python train.py --hidden_size=640 --norm_eps=1e-05 --qk_norm=false --init_std_qkv=0.0298 --lr_mult_o=1.25 --beta1=0.95 --schedule="wsd" --decay_shape="pow" --final_lr_fraction=0.0 --max_steps=7668
MLP neurons of a small language model. Each row is named by its layer, matrix (gate and up: input weights) and neuron, and shows model dimensions 442-633. Each number is 500 + 25 x the weight over its row's rms, rounded and kept within 0 to 999. Numbers have three digits each. A neuron's up and down rows have the sign that makes its largest values positive.
A block is one neuron, or neurons of one layer that tend to fire together. After each block is what it responds to, as a language model described it from the Wikipedia text at the highest values.

L6.gate132:492493528476514492453512459473524528519493488486476509517480528481443504462490505485507517493494476505504505507512496486519502498456530472487489504510525480549523493520527459496492501493486497528499475480510494490504512504520477487505435452516525491500506506508536510497493467465485468460489497520486459551514528500487510501488466500505508458496443477529484536503442514480501530490502483477494483502480533500520484472509498488506515496500508488520513523507485440539517497474517503501550492506494483555554442516515524470503484511479479502512501493524519477501496503483528473464
L6.up132:494492496515498503507460504510507486536546527471538470480483509487510489485459474535463499497487518469478502504507473449507518545494532515527453508503492512482477504513519478490486517523507463512522519485511528537516510528504518520553483509502540536482528516505503522487544484486469548531490506486480512507488455490498502515476489473527534471471516445491422463439490524455466523465470490518516494489521542486517486518527482489481488473575532524506512492562489531447463454501526482477499452505483484476468522505505493528550471497477503512548485507540523485464495461491513531492
L6.gate1262:459506470465514538496492479497461500524505533494481461529479483517537436522507486522469569473499488489490483540491509463488509497496521498451468488529533486516524508552514489492490508545504509535475456503532503518491494492492485532508475466534519474507524513518482471524492515490479532458497420495503470471477502489509474492449438526540473482453504498496452468533520507476512498508462497475484547490510471510478481467483479522514506553515517562513498512518460481553527516465509515493512533531489534516504494531533509531489522493500448474477504537512500541497541498487538410515
L6.up1262:529454461484525513481519484469520498504518487502480472480435516490478500514453509508485496475489465480507485471510480463514470494434560519497476499501510537539555499483509454470469528503514502503534460474511518495474530512496530504472506501531508483540505498486480488473495517524476511510489465484492481501501542477494467501490465476482527450484489507497527481546512571509459517485518495482517532525479507508472486506492485491523471499543482497467497513505503467551518535476487466501506517543509559518483459487484500516505509496488478501512512492480499498469509465487519474532
Responds to: Place-name comma before region. The comma closing a city or county name just before its state or country (Baltimore, Maryland; Ford County, Illinois), and in or of before a place.

L9.gate345:517490535460509529495463479532508543487495506485497517495521523517499503490460527451526537538490482507511481470489483490508488479538506507511522464519541538523511510543508458490505491510513472543527472511547512508464511507528484526465483520498523480530475494533457542446492490507508529523487487479513502514495547483509481497467486549479538481520501498480520518481530504487456513538510530485521551520477534547538532470547503470529520465523471496487523479518479509496519469509521518541516508490483546514487483491513528494468463488539460421513495489489451513496512457464492500516
L9.up345:558529471515496535510470537531525558466516528507456504538546507519499496504466483509526505504510504522478485500516493455520534479516507499488499495528485462520483507528509508483535503483517495540507523501503460546483518557495484529458468517517501509534482517542497519481524501459522522485460495488482492507516472493523501507523512500494516489503495499482525504533519514501498488515506501504531468478480516478503479486477519471538485496489498528451476534521457501499501502517479465530471505503496510502478482490526459509506496498495461535460459514501524529518508459493536514522
L9.gate373:470488509465507491519473491495476477474522491497500465508489494513467540455516496517518536515495511508490468529471491501490478491492479529507505511494528529485522535512549508484512496481523426551510498517511519536488524498529469497513492509516507489497543560481459497484502514484515507498454514510496518506515485525500498497494435479496462450472477492552463538477487529459491544471501519512490493497501532514517442500495459527445542512453533488511502485476482491530454506521527498528498492481537542487513516519452518504499493532493495483461498518518512509532512505435496526482
L9.up373:501516491466547516501507476520497522491503516492455518530491503469476474476492526522542504522523483494465470513521442484493510524484459497489484507523502480477506464472541486486463510483502487506524458489467456510516555503464523481516487490526488527519538524554504489507527488480443511573480551511493513505454462502522497497496494513517487453488478492494500504482519503468495545507497497526530507470497537517484511511517516476536498495494490517483504505507467525488504514500469480512471468491501491506486515547465511495489511490510465451492489518525543462485476531480492464485
L9.gate578:481546486520428503451493497492530498553517509532472519480486446470507462483483467494519514500512522484520534488505504472488506454485487511493529476521516518509494511481546490437480480484513502502526505480520510510510478499497520544455476465492511520480494531501483543475538519521506483482509525498480522521490542533476515491491491498486514498520503533484524494522477493508503496532452503513484524566495534454488486482434503493472498499536486538455491499502468485492526506531520487430504510511509490519496511560526470485494537497513499510532527485496517479479531474554499525459
L9.up578:520512500558493490447503465515488477526505533524488542485552498468490472509465468519525520489466557518531494527485501542497538488491482515500521507508528475547535483488507487518517511524520489498496517502501467533463491501513528504510485505522548512495514516477486488499516468513532494472459528537485510493496502553504519498446500493506512447463478518510495459472540530456488552496460467461480509521511499500517511494483465475537491510451481505497471505491477514540485475514513510506488497489515554464490476502516471474514515445502510530506501508532551513522484476485528512519
L9.gate1002:488496547546529473511464446465531504503488493499492502505507517477501564492477463499500495529471476518477480512533491462442548531496485478510492495503516525512528471473487437507495466468501482502526502505479561500501498472537468513515515525512490464514528455533498504485489511505515551560536484498491506523533529510512517500520505506536457497516533500524515561469541491484533512512453493479471514476490525502477491467500509495555521564491543507468520516498543505493508505506509519461481475450506509485481492500475489500514455484517497481501492523541488506509542487473498490481
L9.up1002:510495474509452516489472479493502525510480499515484511541491508497476523489471473490530506532518485487479426478500507508472511465535481460485512507484511503539515499498475521497534505476511492519525507490550503503524491448502491527528505488504481512518467459487505471504476498534516483549523472488550473500465539535500490527482479491511483521487509518528491511531531480538500520537526493524574492551445515483518507509527539492531499502492463507499480531449493497513501502460514503543486521476472488510487509506470499499484492505531501470502520496559487508475509537431499530505
Responds to: City name endings. Final piece of a city name plus its trailing comma, just before the state or country, e.g. Pasadena, Memphis, Doha; also "of" after University.

L6.gate1018:487526497503520505492479496488523448518448503511486489482483545506503495460500473488518532537475486494481521574482465462517466502499518442543483478489511515500535525485492480499486525470499528454473509468519523479458453543463477521471479478508456515472505469492501465509519518496503479472509488478528484529490469467486509490492491526500479534472502480527502529483455514520533476499549488524556539538484523518557460503524501431479523481471516493475490477518516503492487510497513522498529517478525458502521511565472498525468521462500487506519506498497466478469534475492522511495
L6.up1018:477468573472541516491455475505480521512454518500492522485458512486511500536506489499489501533489539521476519512518510520493534512528513508464472501482523449526526552504481538508553489486515491477524501481513493524536466539480523530475514531508494514450491504494494477497502475505474502500510503486491529542482501480516457497506500510529504575478476461499481493470496527510428500535470494478442509506495492527499479501467523525473475539555479541533504437501519502471508521548528490502512499459530509532514485542480517500507502512542526517501507523489495514486543502466478491494
L6.gate1155:503494512511492508539493474494461498491492516493479537445510497485540466489453485456518488500551500469546549536487500484519500525511471477523486489512511480528489526536466436544504477489516503470495530499541496468495507560509532462488508523535470523475539515516514465500522516479528491486512500517515552484470489463475519501482478533502509526527494472508477478525482493506530476460508487523534543522529518507496513495483513471542495497509544485503501485491528495482470524505467481490541498550527522478535486543487516520511483531452478539508507529532514505492510439528492485522
L6.up1155:541495498497521465529543491467522474509505511515513532474493517500521497468477526460525504535464465470528509503506477488512477527506512431521518514504517499520508492528514525545522522537492458483499470489510511465501481524561524536500517518478495529541502548490521511550497491468522528490452506478513502537459511503468463514494472548458486566508508491495454541495493522525546494483490472536495514488515491482480506503534498467466543508499526491511482510468535525461505517451473508551537518484517508494566505537488515484494449543514537506536522486512495527467521475546510519505
Responds to: Color and quality adjectives. Color words and other simple descriptive adjectives, often completed from a word fragment, e.g. gr|ay, bl|ue, r|ed, br|ass, long, hard, green.

L10.gate15:481464476497531497502512514480540549507475484468494455492483554491498501460481501512484521437543507513512492493479512518489512511492480478455481531507528523527494481503522463496504535525458462497508475543490496544543498503521468514483464503493551462551527541548518535495488531466523482477501501489482508502499496514490517518483541479479487497451459465493519533504527481482451576498553503508498471512477494475483486520473502499508492451483467492497457512483488519511474520508523513512479496505510521506477483505548443478500481508519493471505483483532463510503496512465521515529
L10.up15:498479498470543487483508539506524525495435492522546568490498495526517459472510445520508553466504517499494533516500535490469500529549482476522473520491528509523465501540495537455468453501536510467528525518547462530470481492545522490504496469517536518450503490514519496480542520469435490505507498569452471498485473495499460488459515518516526453468457489486470473489533459519495481496526458495461508477532495494522491481510534498489493496499517524502515498489466513519488525481500480522496481501481502473531462526480491507465477498509491474511504500534532498479449516485492530543
L10.gate22:491536497456466522484520566475525464516494457522519522521496465510506506432503526501502484485455485477487510484471499473540452499483470501495502499451519465510553502525511504513490523516484496516470539518512513528439469521543553468510491497471506517469494512502510477484482492456447528518500493524466521474555509505510574502523495486521495549510458506473511533540490487511465503473516534527478516523493505503530467511483506469551477464484492496489530519515494488484470513560483517508461482514530489486476511524513472477485470500557496508527533501537466489520501467477491495512
L10.up22:487539486429450505531565522478520491504514492519493514504483492452489496503459533479495494489473519517510512529506546485540511489530488489518511508472531502517502495507524498505490529507476521496510508462461493501483518539528497440456499496506489461452518520468515522524497514498491507559487507468465521482515476494470515510499514511503537533508499506497506510536512481471489495518490513545508503497530519513492460492486514498531469468461508490505458513505477467520490476516493539491511486485479479506511507515531496493488481485580514489525515504499477481493512485540513498520
L10.gate47:466495502507489509499531528501528501459470531488505491554530472481519454511486496518509484524493493516472462483485552518492487483448528523498483484451512489493530461489529500454502515493488498516541558475506493524513476527563523450520479496522485511483539516462517514482497487488490489490494490531510513485510474532472541455479539477519494522517466468479495561522501480541514516477532468477510483507510498473480533521502522518516529517462440499473540508531503468516513477533527555499462510462531537485485498530517532485476540486529514474489511506491487470490511508509477509524
L10.up47:527471523458514483496513484459503522494482459463502501495466478480456466518490468512506514452458455501510503498505481486534524523512488517495497500445551449525537473515521492508510531572509485545530477486508475488488525492500532462501474517521511534538493501484496532466470530498505483512484483485485525519563504506499493473519509495513477512520505448553532461466492463473481518509499488525505517510510498508460515555482522524549521504467513496426526505485480482529466500530493469507522524513489453472459478478521484477521528514525506489507458515515533495507511516543478516524
L10.gate286:525513533538497477473497503525479546501484509507498513514473461533467480500515522500504542520476492481526505519512496486521496486512524538513518468497520521479489474512468490459512496467524477525520502525468452498516520502508501490467491504527511503503504476452508520517487510462473522541529483501473508480525491514521502471471485498501490492507525517486492476459542500524472504518486527473517502491497470464533509480522498469537496519530508497453512472497487498471447529498500506480482485524526526485462489542459482505511493473577470468500497491571521456458482495519487493484
L10.up286:475483513538532515463510492488537486506521478474486490500510483503439418472481459500537508540471502471490491486465483487503521476535507490455527489530494499522534508520523511534501518499557493499509513518500531507493473489493534504516509524460518506488484519489506527506526496475465470495493462471508489517474499487522490500506483511485509502479515520497441465495523506433498452498525468462461511495466510478506497495518523485500511515518478539499524468479516511529437487514529466516547495493528488525489502515498466501446494478514512510489486510540498473501484486511504499509
L10.gate607:472476487533539513488473476493503509494514524491500510533506462485440470472486446482496495498567461480510552485524466540497511459480492542478497552521481532509496497500474488503498490506502521528501464513520491504508514513497477512514469532526547495478498519474521511497540505514477456506468517519505458497511484468472505462521474517529513467456510467548493510487501486501488521472523498474481503486567506488484481513467535502474513508479460491522533523478504499544510482471519445529523518495526529474514457507469513505495523524510514484500494530492490502446481508470505516536
L10.up607:497490543484540466414513510516467485481475517505471463488538468487500502468558476511468551518502508503527534522516500523498470545457509460491490531545509462484468484501537471471512488522490497522488461512510529497546438524502480544532536521510487464502535538500528450466509500501491490489487457502485485480447511514479535466528486498544512513488511492526475463470529492543466481504481465515454501474512482502489478462489467505500500499489494553477555551472463486504545501511498496530488493525506515502505486490507509483511541481500514435507520536481546481504475501463541511531
L10.gate766:502505478533520516493465465501481575462504454500522490517514524517537510519495536487520518473528521491476502547525480489492507456498518449535472507515528488503513556484478474526480522483490489515487532536492504476458519511506495499511489528474509496534473520504491511507475486519509482485485525495488503499509587522523498490521498529500531547491427468525507498515500510519518518475456503476503479510475509466478457475500462487507470500461552530483519495491494506489505535463492493512514534501505467501451539560454518523506480500513520488518475523518518502497481475514491492474
L10.up766:486536487473453445516504459455488488518518483510484498553538499482507486500486495468543495522531491476514497519469479526516490482433527535506525487518525484484501519507532505498535460526457525466561471531452508495468484510523497449490482499525528484536483474509507460491494498525530508500531477514498492500500489463474567490520547524582519506522509475505495538470515490550533482514468489506461526477472540514497503511490453514506437501470528554508487555527522485509470514459499467515531452530481527507525477465478493476513500451470494531481484472509505471518536524532516486503
L10.gate862:489474496481494444507504535493485523524483479484475450491491491501467470463488504494492531449430462482490548485481511535490499487515533535469511488488509485534521489466540493502483501516501487529501461517480575516498498540490515499491496535495526493503496477477479518520477509506436530491530489506418496451509494511501464497515452546510464454503509524490514514525518526464491479514490505543471456437499480489568498491491497558491486479500505517517539510510491570501488491501518478523516437431480465484495482530496522534511470498504542491528503503520529511503487495497515537512
L10.up862:486519513520524525493523485508500504503507474511497503538497530524499511518500492498530515500505518516531516486455493466472485459494495504503520515491517458534557504492514505470510529466521480498473471471519503486457481497441482497509502510518511474486521476465476514533515500470502510528491535531521470499508534527496442478494509461535519519530502509515531493497520490503464483512489484526520541519444554450495505463514491517506477516466494548532559514537478475508488535473478465514489491478469511488516515501483511526493477501503478480463479523503507479519480472479510518467
L10.gate1144:507488523536525491472486503493499504520477535474518490483506500531452490475499504503519496533495481503523478516500503530495453527491556510469469567527513484501533515474507485510528484521516501532501464539498524537467506541495515497476488479506517533484491473483494518453487498494475525531451509495495511479483505498504509518474505500532544508490459444509510509502516505494508485524490444505505551475498478501506461465502512482547504502476507544472535527518495488558490529528487500510490543506479503476488485517496494541513500526462501476510456495497552477481497490502519478496
L10.up1144:493443475524551517483534496514508506493536486534507474516517482479463484509484485507501503483491513553498482528496456430467490487516534534480490500508506518498493505497527447480500491506487485531491450514524469496508500498478477503489469481521533535466472512457462494476539492499474529484494505463474455492475498480530523508508475481462504503494495479479499474508475510480489483517485471465527526498466510501463500455461494443490524509490497551490504472534496525522469504514530482506547522488509501461511493502513501521465496542489465468533489527526478488507552479469518459504
Responds to: Place-name and unit endings. Final tokens of place names, usually before a comma and a state or country (Pasadena, Dartford, Seal Beach), plus measurement units after numbers (km, mm, ft).

L9.gate652:501524513500438498509490531441474531507440496484487499500511496493549519485508483478474472523458529522503534450478514530521483495461486502506503509432510457543513477515543501535488518474500539514491467513541473471476465471493506508490475454496525518493475512504542463499490503490502515489499473541494504486530496502568464464488535500527491477526531507492497481470547542530527506491529478474520477471538495475497540503464488501488520480526478525536447478537514477477559493502479475500485496525493468503502500506499501558508501502529526532481485488513540489496538536536507529511
L9.up652:502520540525504479487516536487496522472475524482506516495488497469498507496489482483544517508485496502459542496545485475527508543482540526499509504494513496467537488498476507536491501524525513516503476499482544502488453497528486486472463487504512527488500483502485472483467497472456474477539505511500498506505482479474516533533536532543503524489473493476495509502502470539487549469465488503521452481479501557516536518485515485522506472517539536547498456530503460511468453477488516499482465519467491477461476543510486494518527501538491525481513500493502469532490501519480505504
L9.gate793:496530518505474468515518470509490504467459517468504496509531558453542523480519493508473524493465472538490508515567498517465489569518551525514482495450509475502482514502501503492511484506512518447522502511529473485502532527509518507493493512465526552499506516495518482526506548500480498487515494483503511496559513482483501453471490501499489524550489466514494524494502510507503521485514473514494495472496530493463531537480445529551514523490496527552502473494504539493470542505465413475498454532527502497497509506505501513499501495549486519519473550502489498515507559547485476490
L9.up793:526486504468515476490505517451511529479510504458479481446507491483510493540524508514520510457478475535490548510482479517494470539480509516503506487501495463521512497513498460529448476543535525492522493529489464490527504518504473517477475449510516495518546509510503490472522473514527488494494489469522498490498498484495440480516500506523536523489488481501504494528563522527522510508480501510536489490548476512484498500493514514498498538552452526484502517485445502526525535493494472443496496529504520543480489530500499548528495509458544560531451501501517522507528470511500516491
L9.gate1208:505516501502499514529493503540495533455495502498507511502476503483524501424482496466508512506521485505495496526501545508442483485481521444499510500505526486485477482544498480504532530502487509492507500498517520465468483528513527449462480513515526541479501503476503490499500458469516540465486528524506505487530501457489512478499510529527502524505495504494481495542510478490483523516498454486511526528523513508506531469524479497498500464461496504520528489452454522516546481505491520562491465508457473509511470522485546452529525513500471496486523530540514500471481502479497480512
L9.up1208:525504513502482498506536472516500497487513481522521505543458488516474497497503489517526519498550492468498465476482544488521458543485507479480526467466540543502570493502530523500521532507497496512510503491519483441459526519489524469486480507530484512467478518449522470530513507473539572530469554469507515493487492533499510500516503543488523526500507458506501507491513482504488525501488459471487517501483483474488468498553470515504527500486494507507526477463437463507491496515486465529528453517493499454472433515519444507443510529512488519534510485477485506472443486471480482508
L9.gate1249:516539465473507491468491491427510483485448504550485527489505459449502501473467498512519530496497506468511519497539547516514484488485473494508518492464522466470540470515537465507497487493531495518473481497498494490494491481511474514504482528514517517475514496455504519527487493500476511509539526507495507480511469473519454522489483495499476524479510500493465528511491485486481533509484459507522472496481535493525529499513475526493484521512536470504514534531490514492515503494491457511495519498483480528459489520501473484498507553529512523508527541497492560527478497490519501473
L9.up1249:583547530528522482510477494492519505477506482556436500507467500510491525457472523494508528496496498505500488473461510477494518496455534510531519502496473450442525471515520507477457496486467550520473507487448465478463484509540460519525470537496511498541474442502493492495545465519489524491518494536490521481512472504523533498511528484475524481492522476494482527512487502467480517506545448513531476514475555479483484446475445508475492520527525501495477494528493497474483504507461503568468490484507500464472516542462501474460516545461494485505511515511538513538503517499486523480
Responds to: Spatial position words. Words giving location or orientation in descriptions of buildings, places and photos, such as left, inside, center, corners, facing, and "the" after at or on.

L10.gate157:518468504523512497512504481495445510490475514463506498471465479508503505450496500494471471527478503463535517471485546538527472498471553492480503508517478521533552511460458490494496502483448489497538526471527554483508499488500494494480487516538538464520477542485502525498492548499474534481517521537525519505490482458525488487491486529534545530453503459484492501520506524489472531508501482525521518489506539457503475500467520476485501534504506436449492488536530518477521476507505503476468499508502496469496505509452508516504484521524503535538458486510530511490521514511503509497
L10.up157:446471482501522467483512531503492543515530511506516493466506478503502544482506489498508484539462506474565487483461538489516499515468550510458476498500463498533495490457528484510482542536470497467496472472550502463533499533505500487491465502521498531483504542521480545481503497503508504478474526492477482503474507505467513507463498511472507544529513467535519512503498481512465545480430476460477500465473503533500512457518492507499470493486514505500488467477527542482487523523497474511501540518480484470476509520492488523517496484507507536518544456472536517472488472544528519506
L10.gate314:481500521494511496523516502493554496515535494485495477468491469482493505517519501491487520479478493495492484525519514494466459514478507475464450500457507502529467475512505495545512502516454470466533462512502513475490494503506485497483498497542479464481489479565489510474497475520485469496473441515469508516526510531477484484502510520555471538494495485484468488472493483530497479502456507513510534501520550442538545499529501452491490528490463491531500512477475479469480472546514483540494476511525468500528511500490501515514502523490521521495496523492478519535498453536527498491
L10.up314:523489493514500507505504503545507469468495526519509479485505509461502503536522476521506489543469556505530494498488500522513524493513511549507501505493515483521491563488501498493532478500496485459553444525507507496489473448519542535521479492535504419497419489521512461491509468490496507511512503445478546500496558503492479463506496510513484516506523490507499474521507535542508505461511459531526503496488525501491458511498501521516446504502519519558459483522498493519543471554532544508523499466490518489529526451518481515480487472506484504519506556512541459494536538499529519504
L10.gate409:451473453478478462498468477484523491547486501496503505483528487491477495515452536475508498542528527484507463539467487483511491488497509479511518532473486471536493498512482486512483502465532481470505483501501479504467504501478509510560465507524510537489512460524508485476528513508513518478536516527491546530515487491550470499498515486496541480522477505512500493518500482494511451479465507469483493525491537473505489473523486474515507511521539488513478454513455480471526508562491519504495515478500476515493473525517545530532510515462460512478509466501528529494506484469494495518
L10.up409:473540484470474510512514508510493522516504499496518499479484518540476489496543527447542509502506479478500508509479502514494475515501496511508484461498463506494475530527517491563493486506505473518484514453488523480520472501485513503513499514520506513483501511520521500501497526504530543492501525500483495533503530522503526486447540496524487474492532475508468505529516501559480536517473514505454483490482525492441509456487496514511543507498525509516467473511527527506510505503490424507489488493514508471549477475519461481508510508507509517537469544501557510524519516556537480494
L10.gate557:509567496533512500520507464539475479510496514488470469492510474512517521452488538516517490455511542523511471524485541505510530512505455460494546455474506501480515471512527535506478528482486550486465452531465531469489487494514505504511480499504510532479510512484478520533518525497499464524518469538535463498490500546518469489500553509540542545511488511494484536483492490477473436479495517477477470533502497426522465512494461509534474495517483478493519529531508446489523458537511542500504516497508437508472514502491448519494522572523505473446504514467545480529527498470509537483
L10.up557:492513492503486495491499483498473541521498462547472521486513496490490471489466495468512473497507504493481521493469460479478479520494475458505522512518483459489530446485485483530511506482513500484477479470486508452496506488501520481534465478502507508532496501546486498482492475477502527491505520501529559506514518491501484513501498495526504540506498497492490548522469481475475486506511436487549538536511519517485522477494512461526526519510534497473462519519519484513495497528496500537490459480518483484517464579468488493497522515527513539509471484514526523497483554483475502454
L10.gate683:505519509484455514540504441497509519503486466505493489477487546448532501444532495433517534527508470472558494512540506503534449511485549526500509497447514485513493459507525449510466506499516537460498513498489505503537516516465515523503517464498493495504500518495458493514432503500520534477529479521534533508492506527515502488499505524500499502496543469544489520517450495530498496534517464503466478552498508513494509460530489472534497509497500453499527473513493488481519519568496476509500512476477515489477484520515516537515497528541492541522478463470559493462516527455480535517
L10.up683:471531533547510468523498493523523512509502491538515517466501532520500562522526496491465522500516487509477525495524458510555482507484447487545553556513567428495499495479509465523490429498492468529510481498518500518508460502510474483510470482474551447519536504521532522459485497498472499492505531522507460500523458494506502468489531512495536489482510494448505483503521485508528481509494511485495485498485506521477507468546504483531498461516554504522482465498554494498508503484466467468494494486547489484486498503491519536460503487513538504514478493531514538472479485498480528510
L10.gate709:510520554500456519468521507487512483518497538478510521477488486468530504499454495492493500493469521466473505497502462518491473534471526494496485460547503486430476470477522517524503477479436519515519490527535524513476517511464495525483525510496551511442525449486507488477509476487518485444532499504516526523508506470486504507516586493533486505453478452492524501468491473537514492510534466457483531498500473463508468472492494491503487489524515487477493497490517466474461476507470535544488507513542541522503461510479505520531467491541490515503515485573536462507521462526504519526
L10.up709:526497528482463499527521504516458547536495456470495540541528484520500490468498519424499513533466449507480499475517496510479459458488508486540447517504513493472440513489521487498540486495516516500484514474517514496481511502552491489519543529496497500539498504510482498480464487459463487477485491532518464496517516481503517504506510492516543481490464483523546508508480521484498501524480513503500520485485500479482524448463481496513564518460497523490463468526526485512513519499457488498488465534513502488505472494478488474501519487500502547496513473488544531515508496477471501505
L10.gate993:521482542497492499492465497517543501532462516518483483506533550481466522511499468529491458468534536470520473451516459468477481487532480458519510515514452451509546529514462487520526481516485524506476503454472528518492516531487489532526471479520494461502432486509475509504468517495495497562496508501501527525511526485477490518480534497492532509470526476499509493492494472495468492513465525464548491440520509453544521497499520520488484502471526497510518504490502518513476507533458482480507508482518497461500493510503505485526481489463481543480501474509498471463508493540503467520
L10.up993:532488470477505523511516504479528518497509499524435549455478467520478464537514520510541524509502465520520551528477512488543473498523526472466473511499505457524522483498555477552495505526524468466557477427523510508499499522537517476529483494503538486537477456526528527478499487518520502477532498481495505513526499537502485482510512551473491511491513496521504504527503461467469507530467474492460517483487477451517498446536518511498480476477554509523503465521507524517495489496468499518419497515464467491501520582488503470543465499504482512532507514533509509528501455505492510496
L10.gate1248:505490525508500483512507461450497494495478521479480482521492483531533500496495452515496557490515513482530485462470517475523498528490446505487531480505470500506524452492495439508510483438478499515499470470505502520489511506534499481514496513536469496501536524541553462522500474538518505504519472505543546508481541477544502494515512512468520491494496484512481508501444497486485502460463488516512510505496459454514496465533489464480457471513483487538501495525498520507551468492490508550538533477523487535503491513415489539516493531509477548479484491501510497481508539527484512513
L10.up1248:504513543482547491488512495490478525512481520510531472507501561471480532532518494441485463535503529500478516479488547516494522524530468498528501523486498452495490509499498488473459500477464486524534455509493492503514467512482484488510460486477500493509470501476515497485461487537486517464524530491510467481491514503535486484511507512486495462517519431503454477489465496512486494482503500453481499488504490459450479487496491499482542515504507475483481473500527528484482528515495478543522497484518532528483528471528473510509539510521536516499587517501538471492517459516497510482
Responds to: Physical description function words. Function words and modifiers partway through physical descriptions of buildings, organisms or objects, e.g. "growing to the size", "roof is double sided with", "a pitched".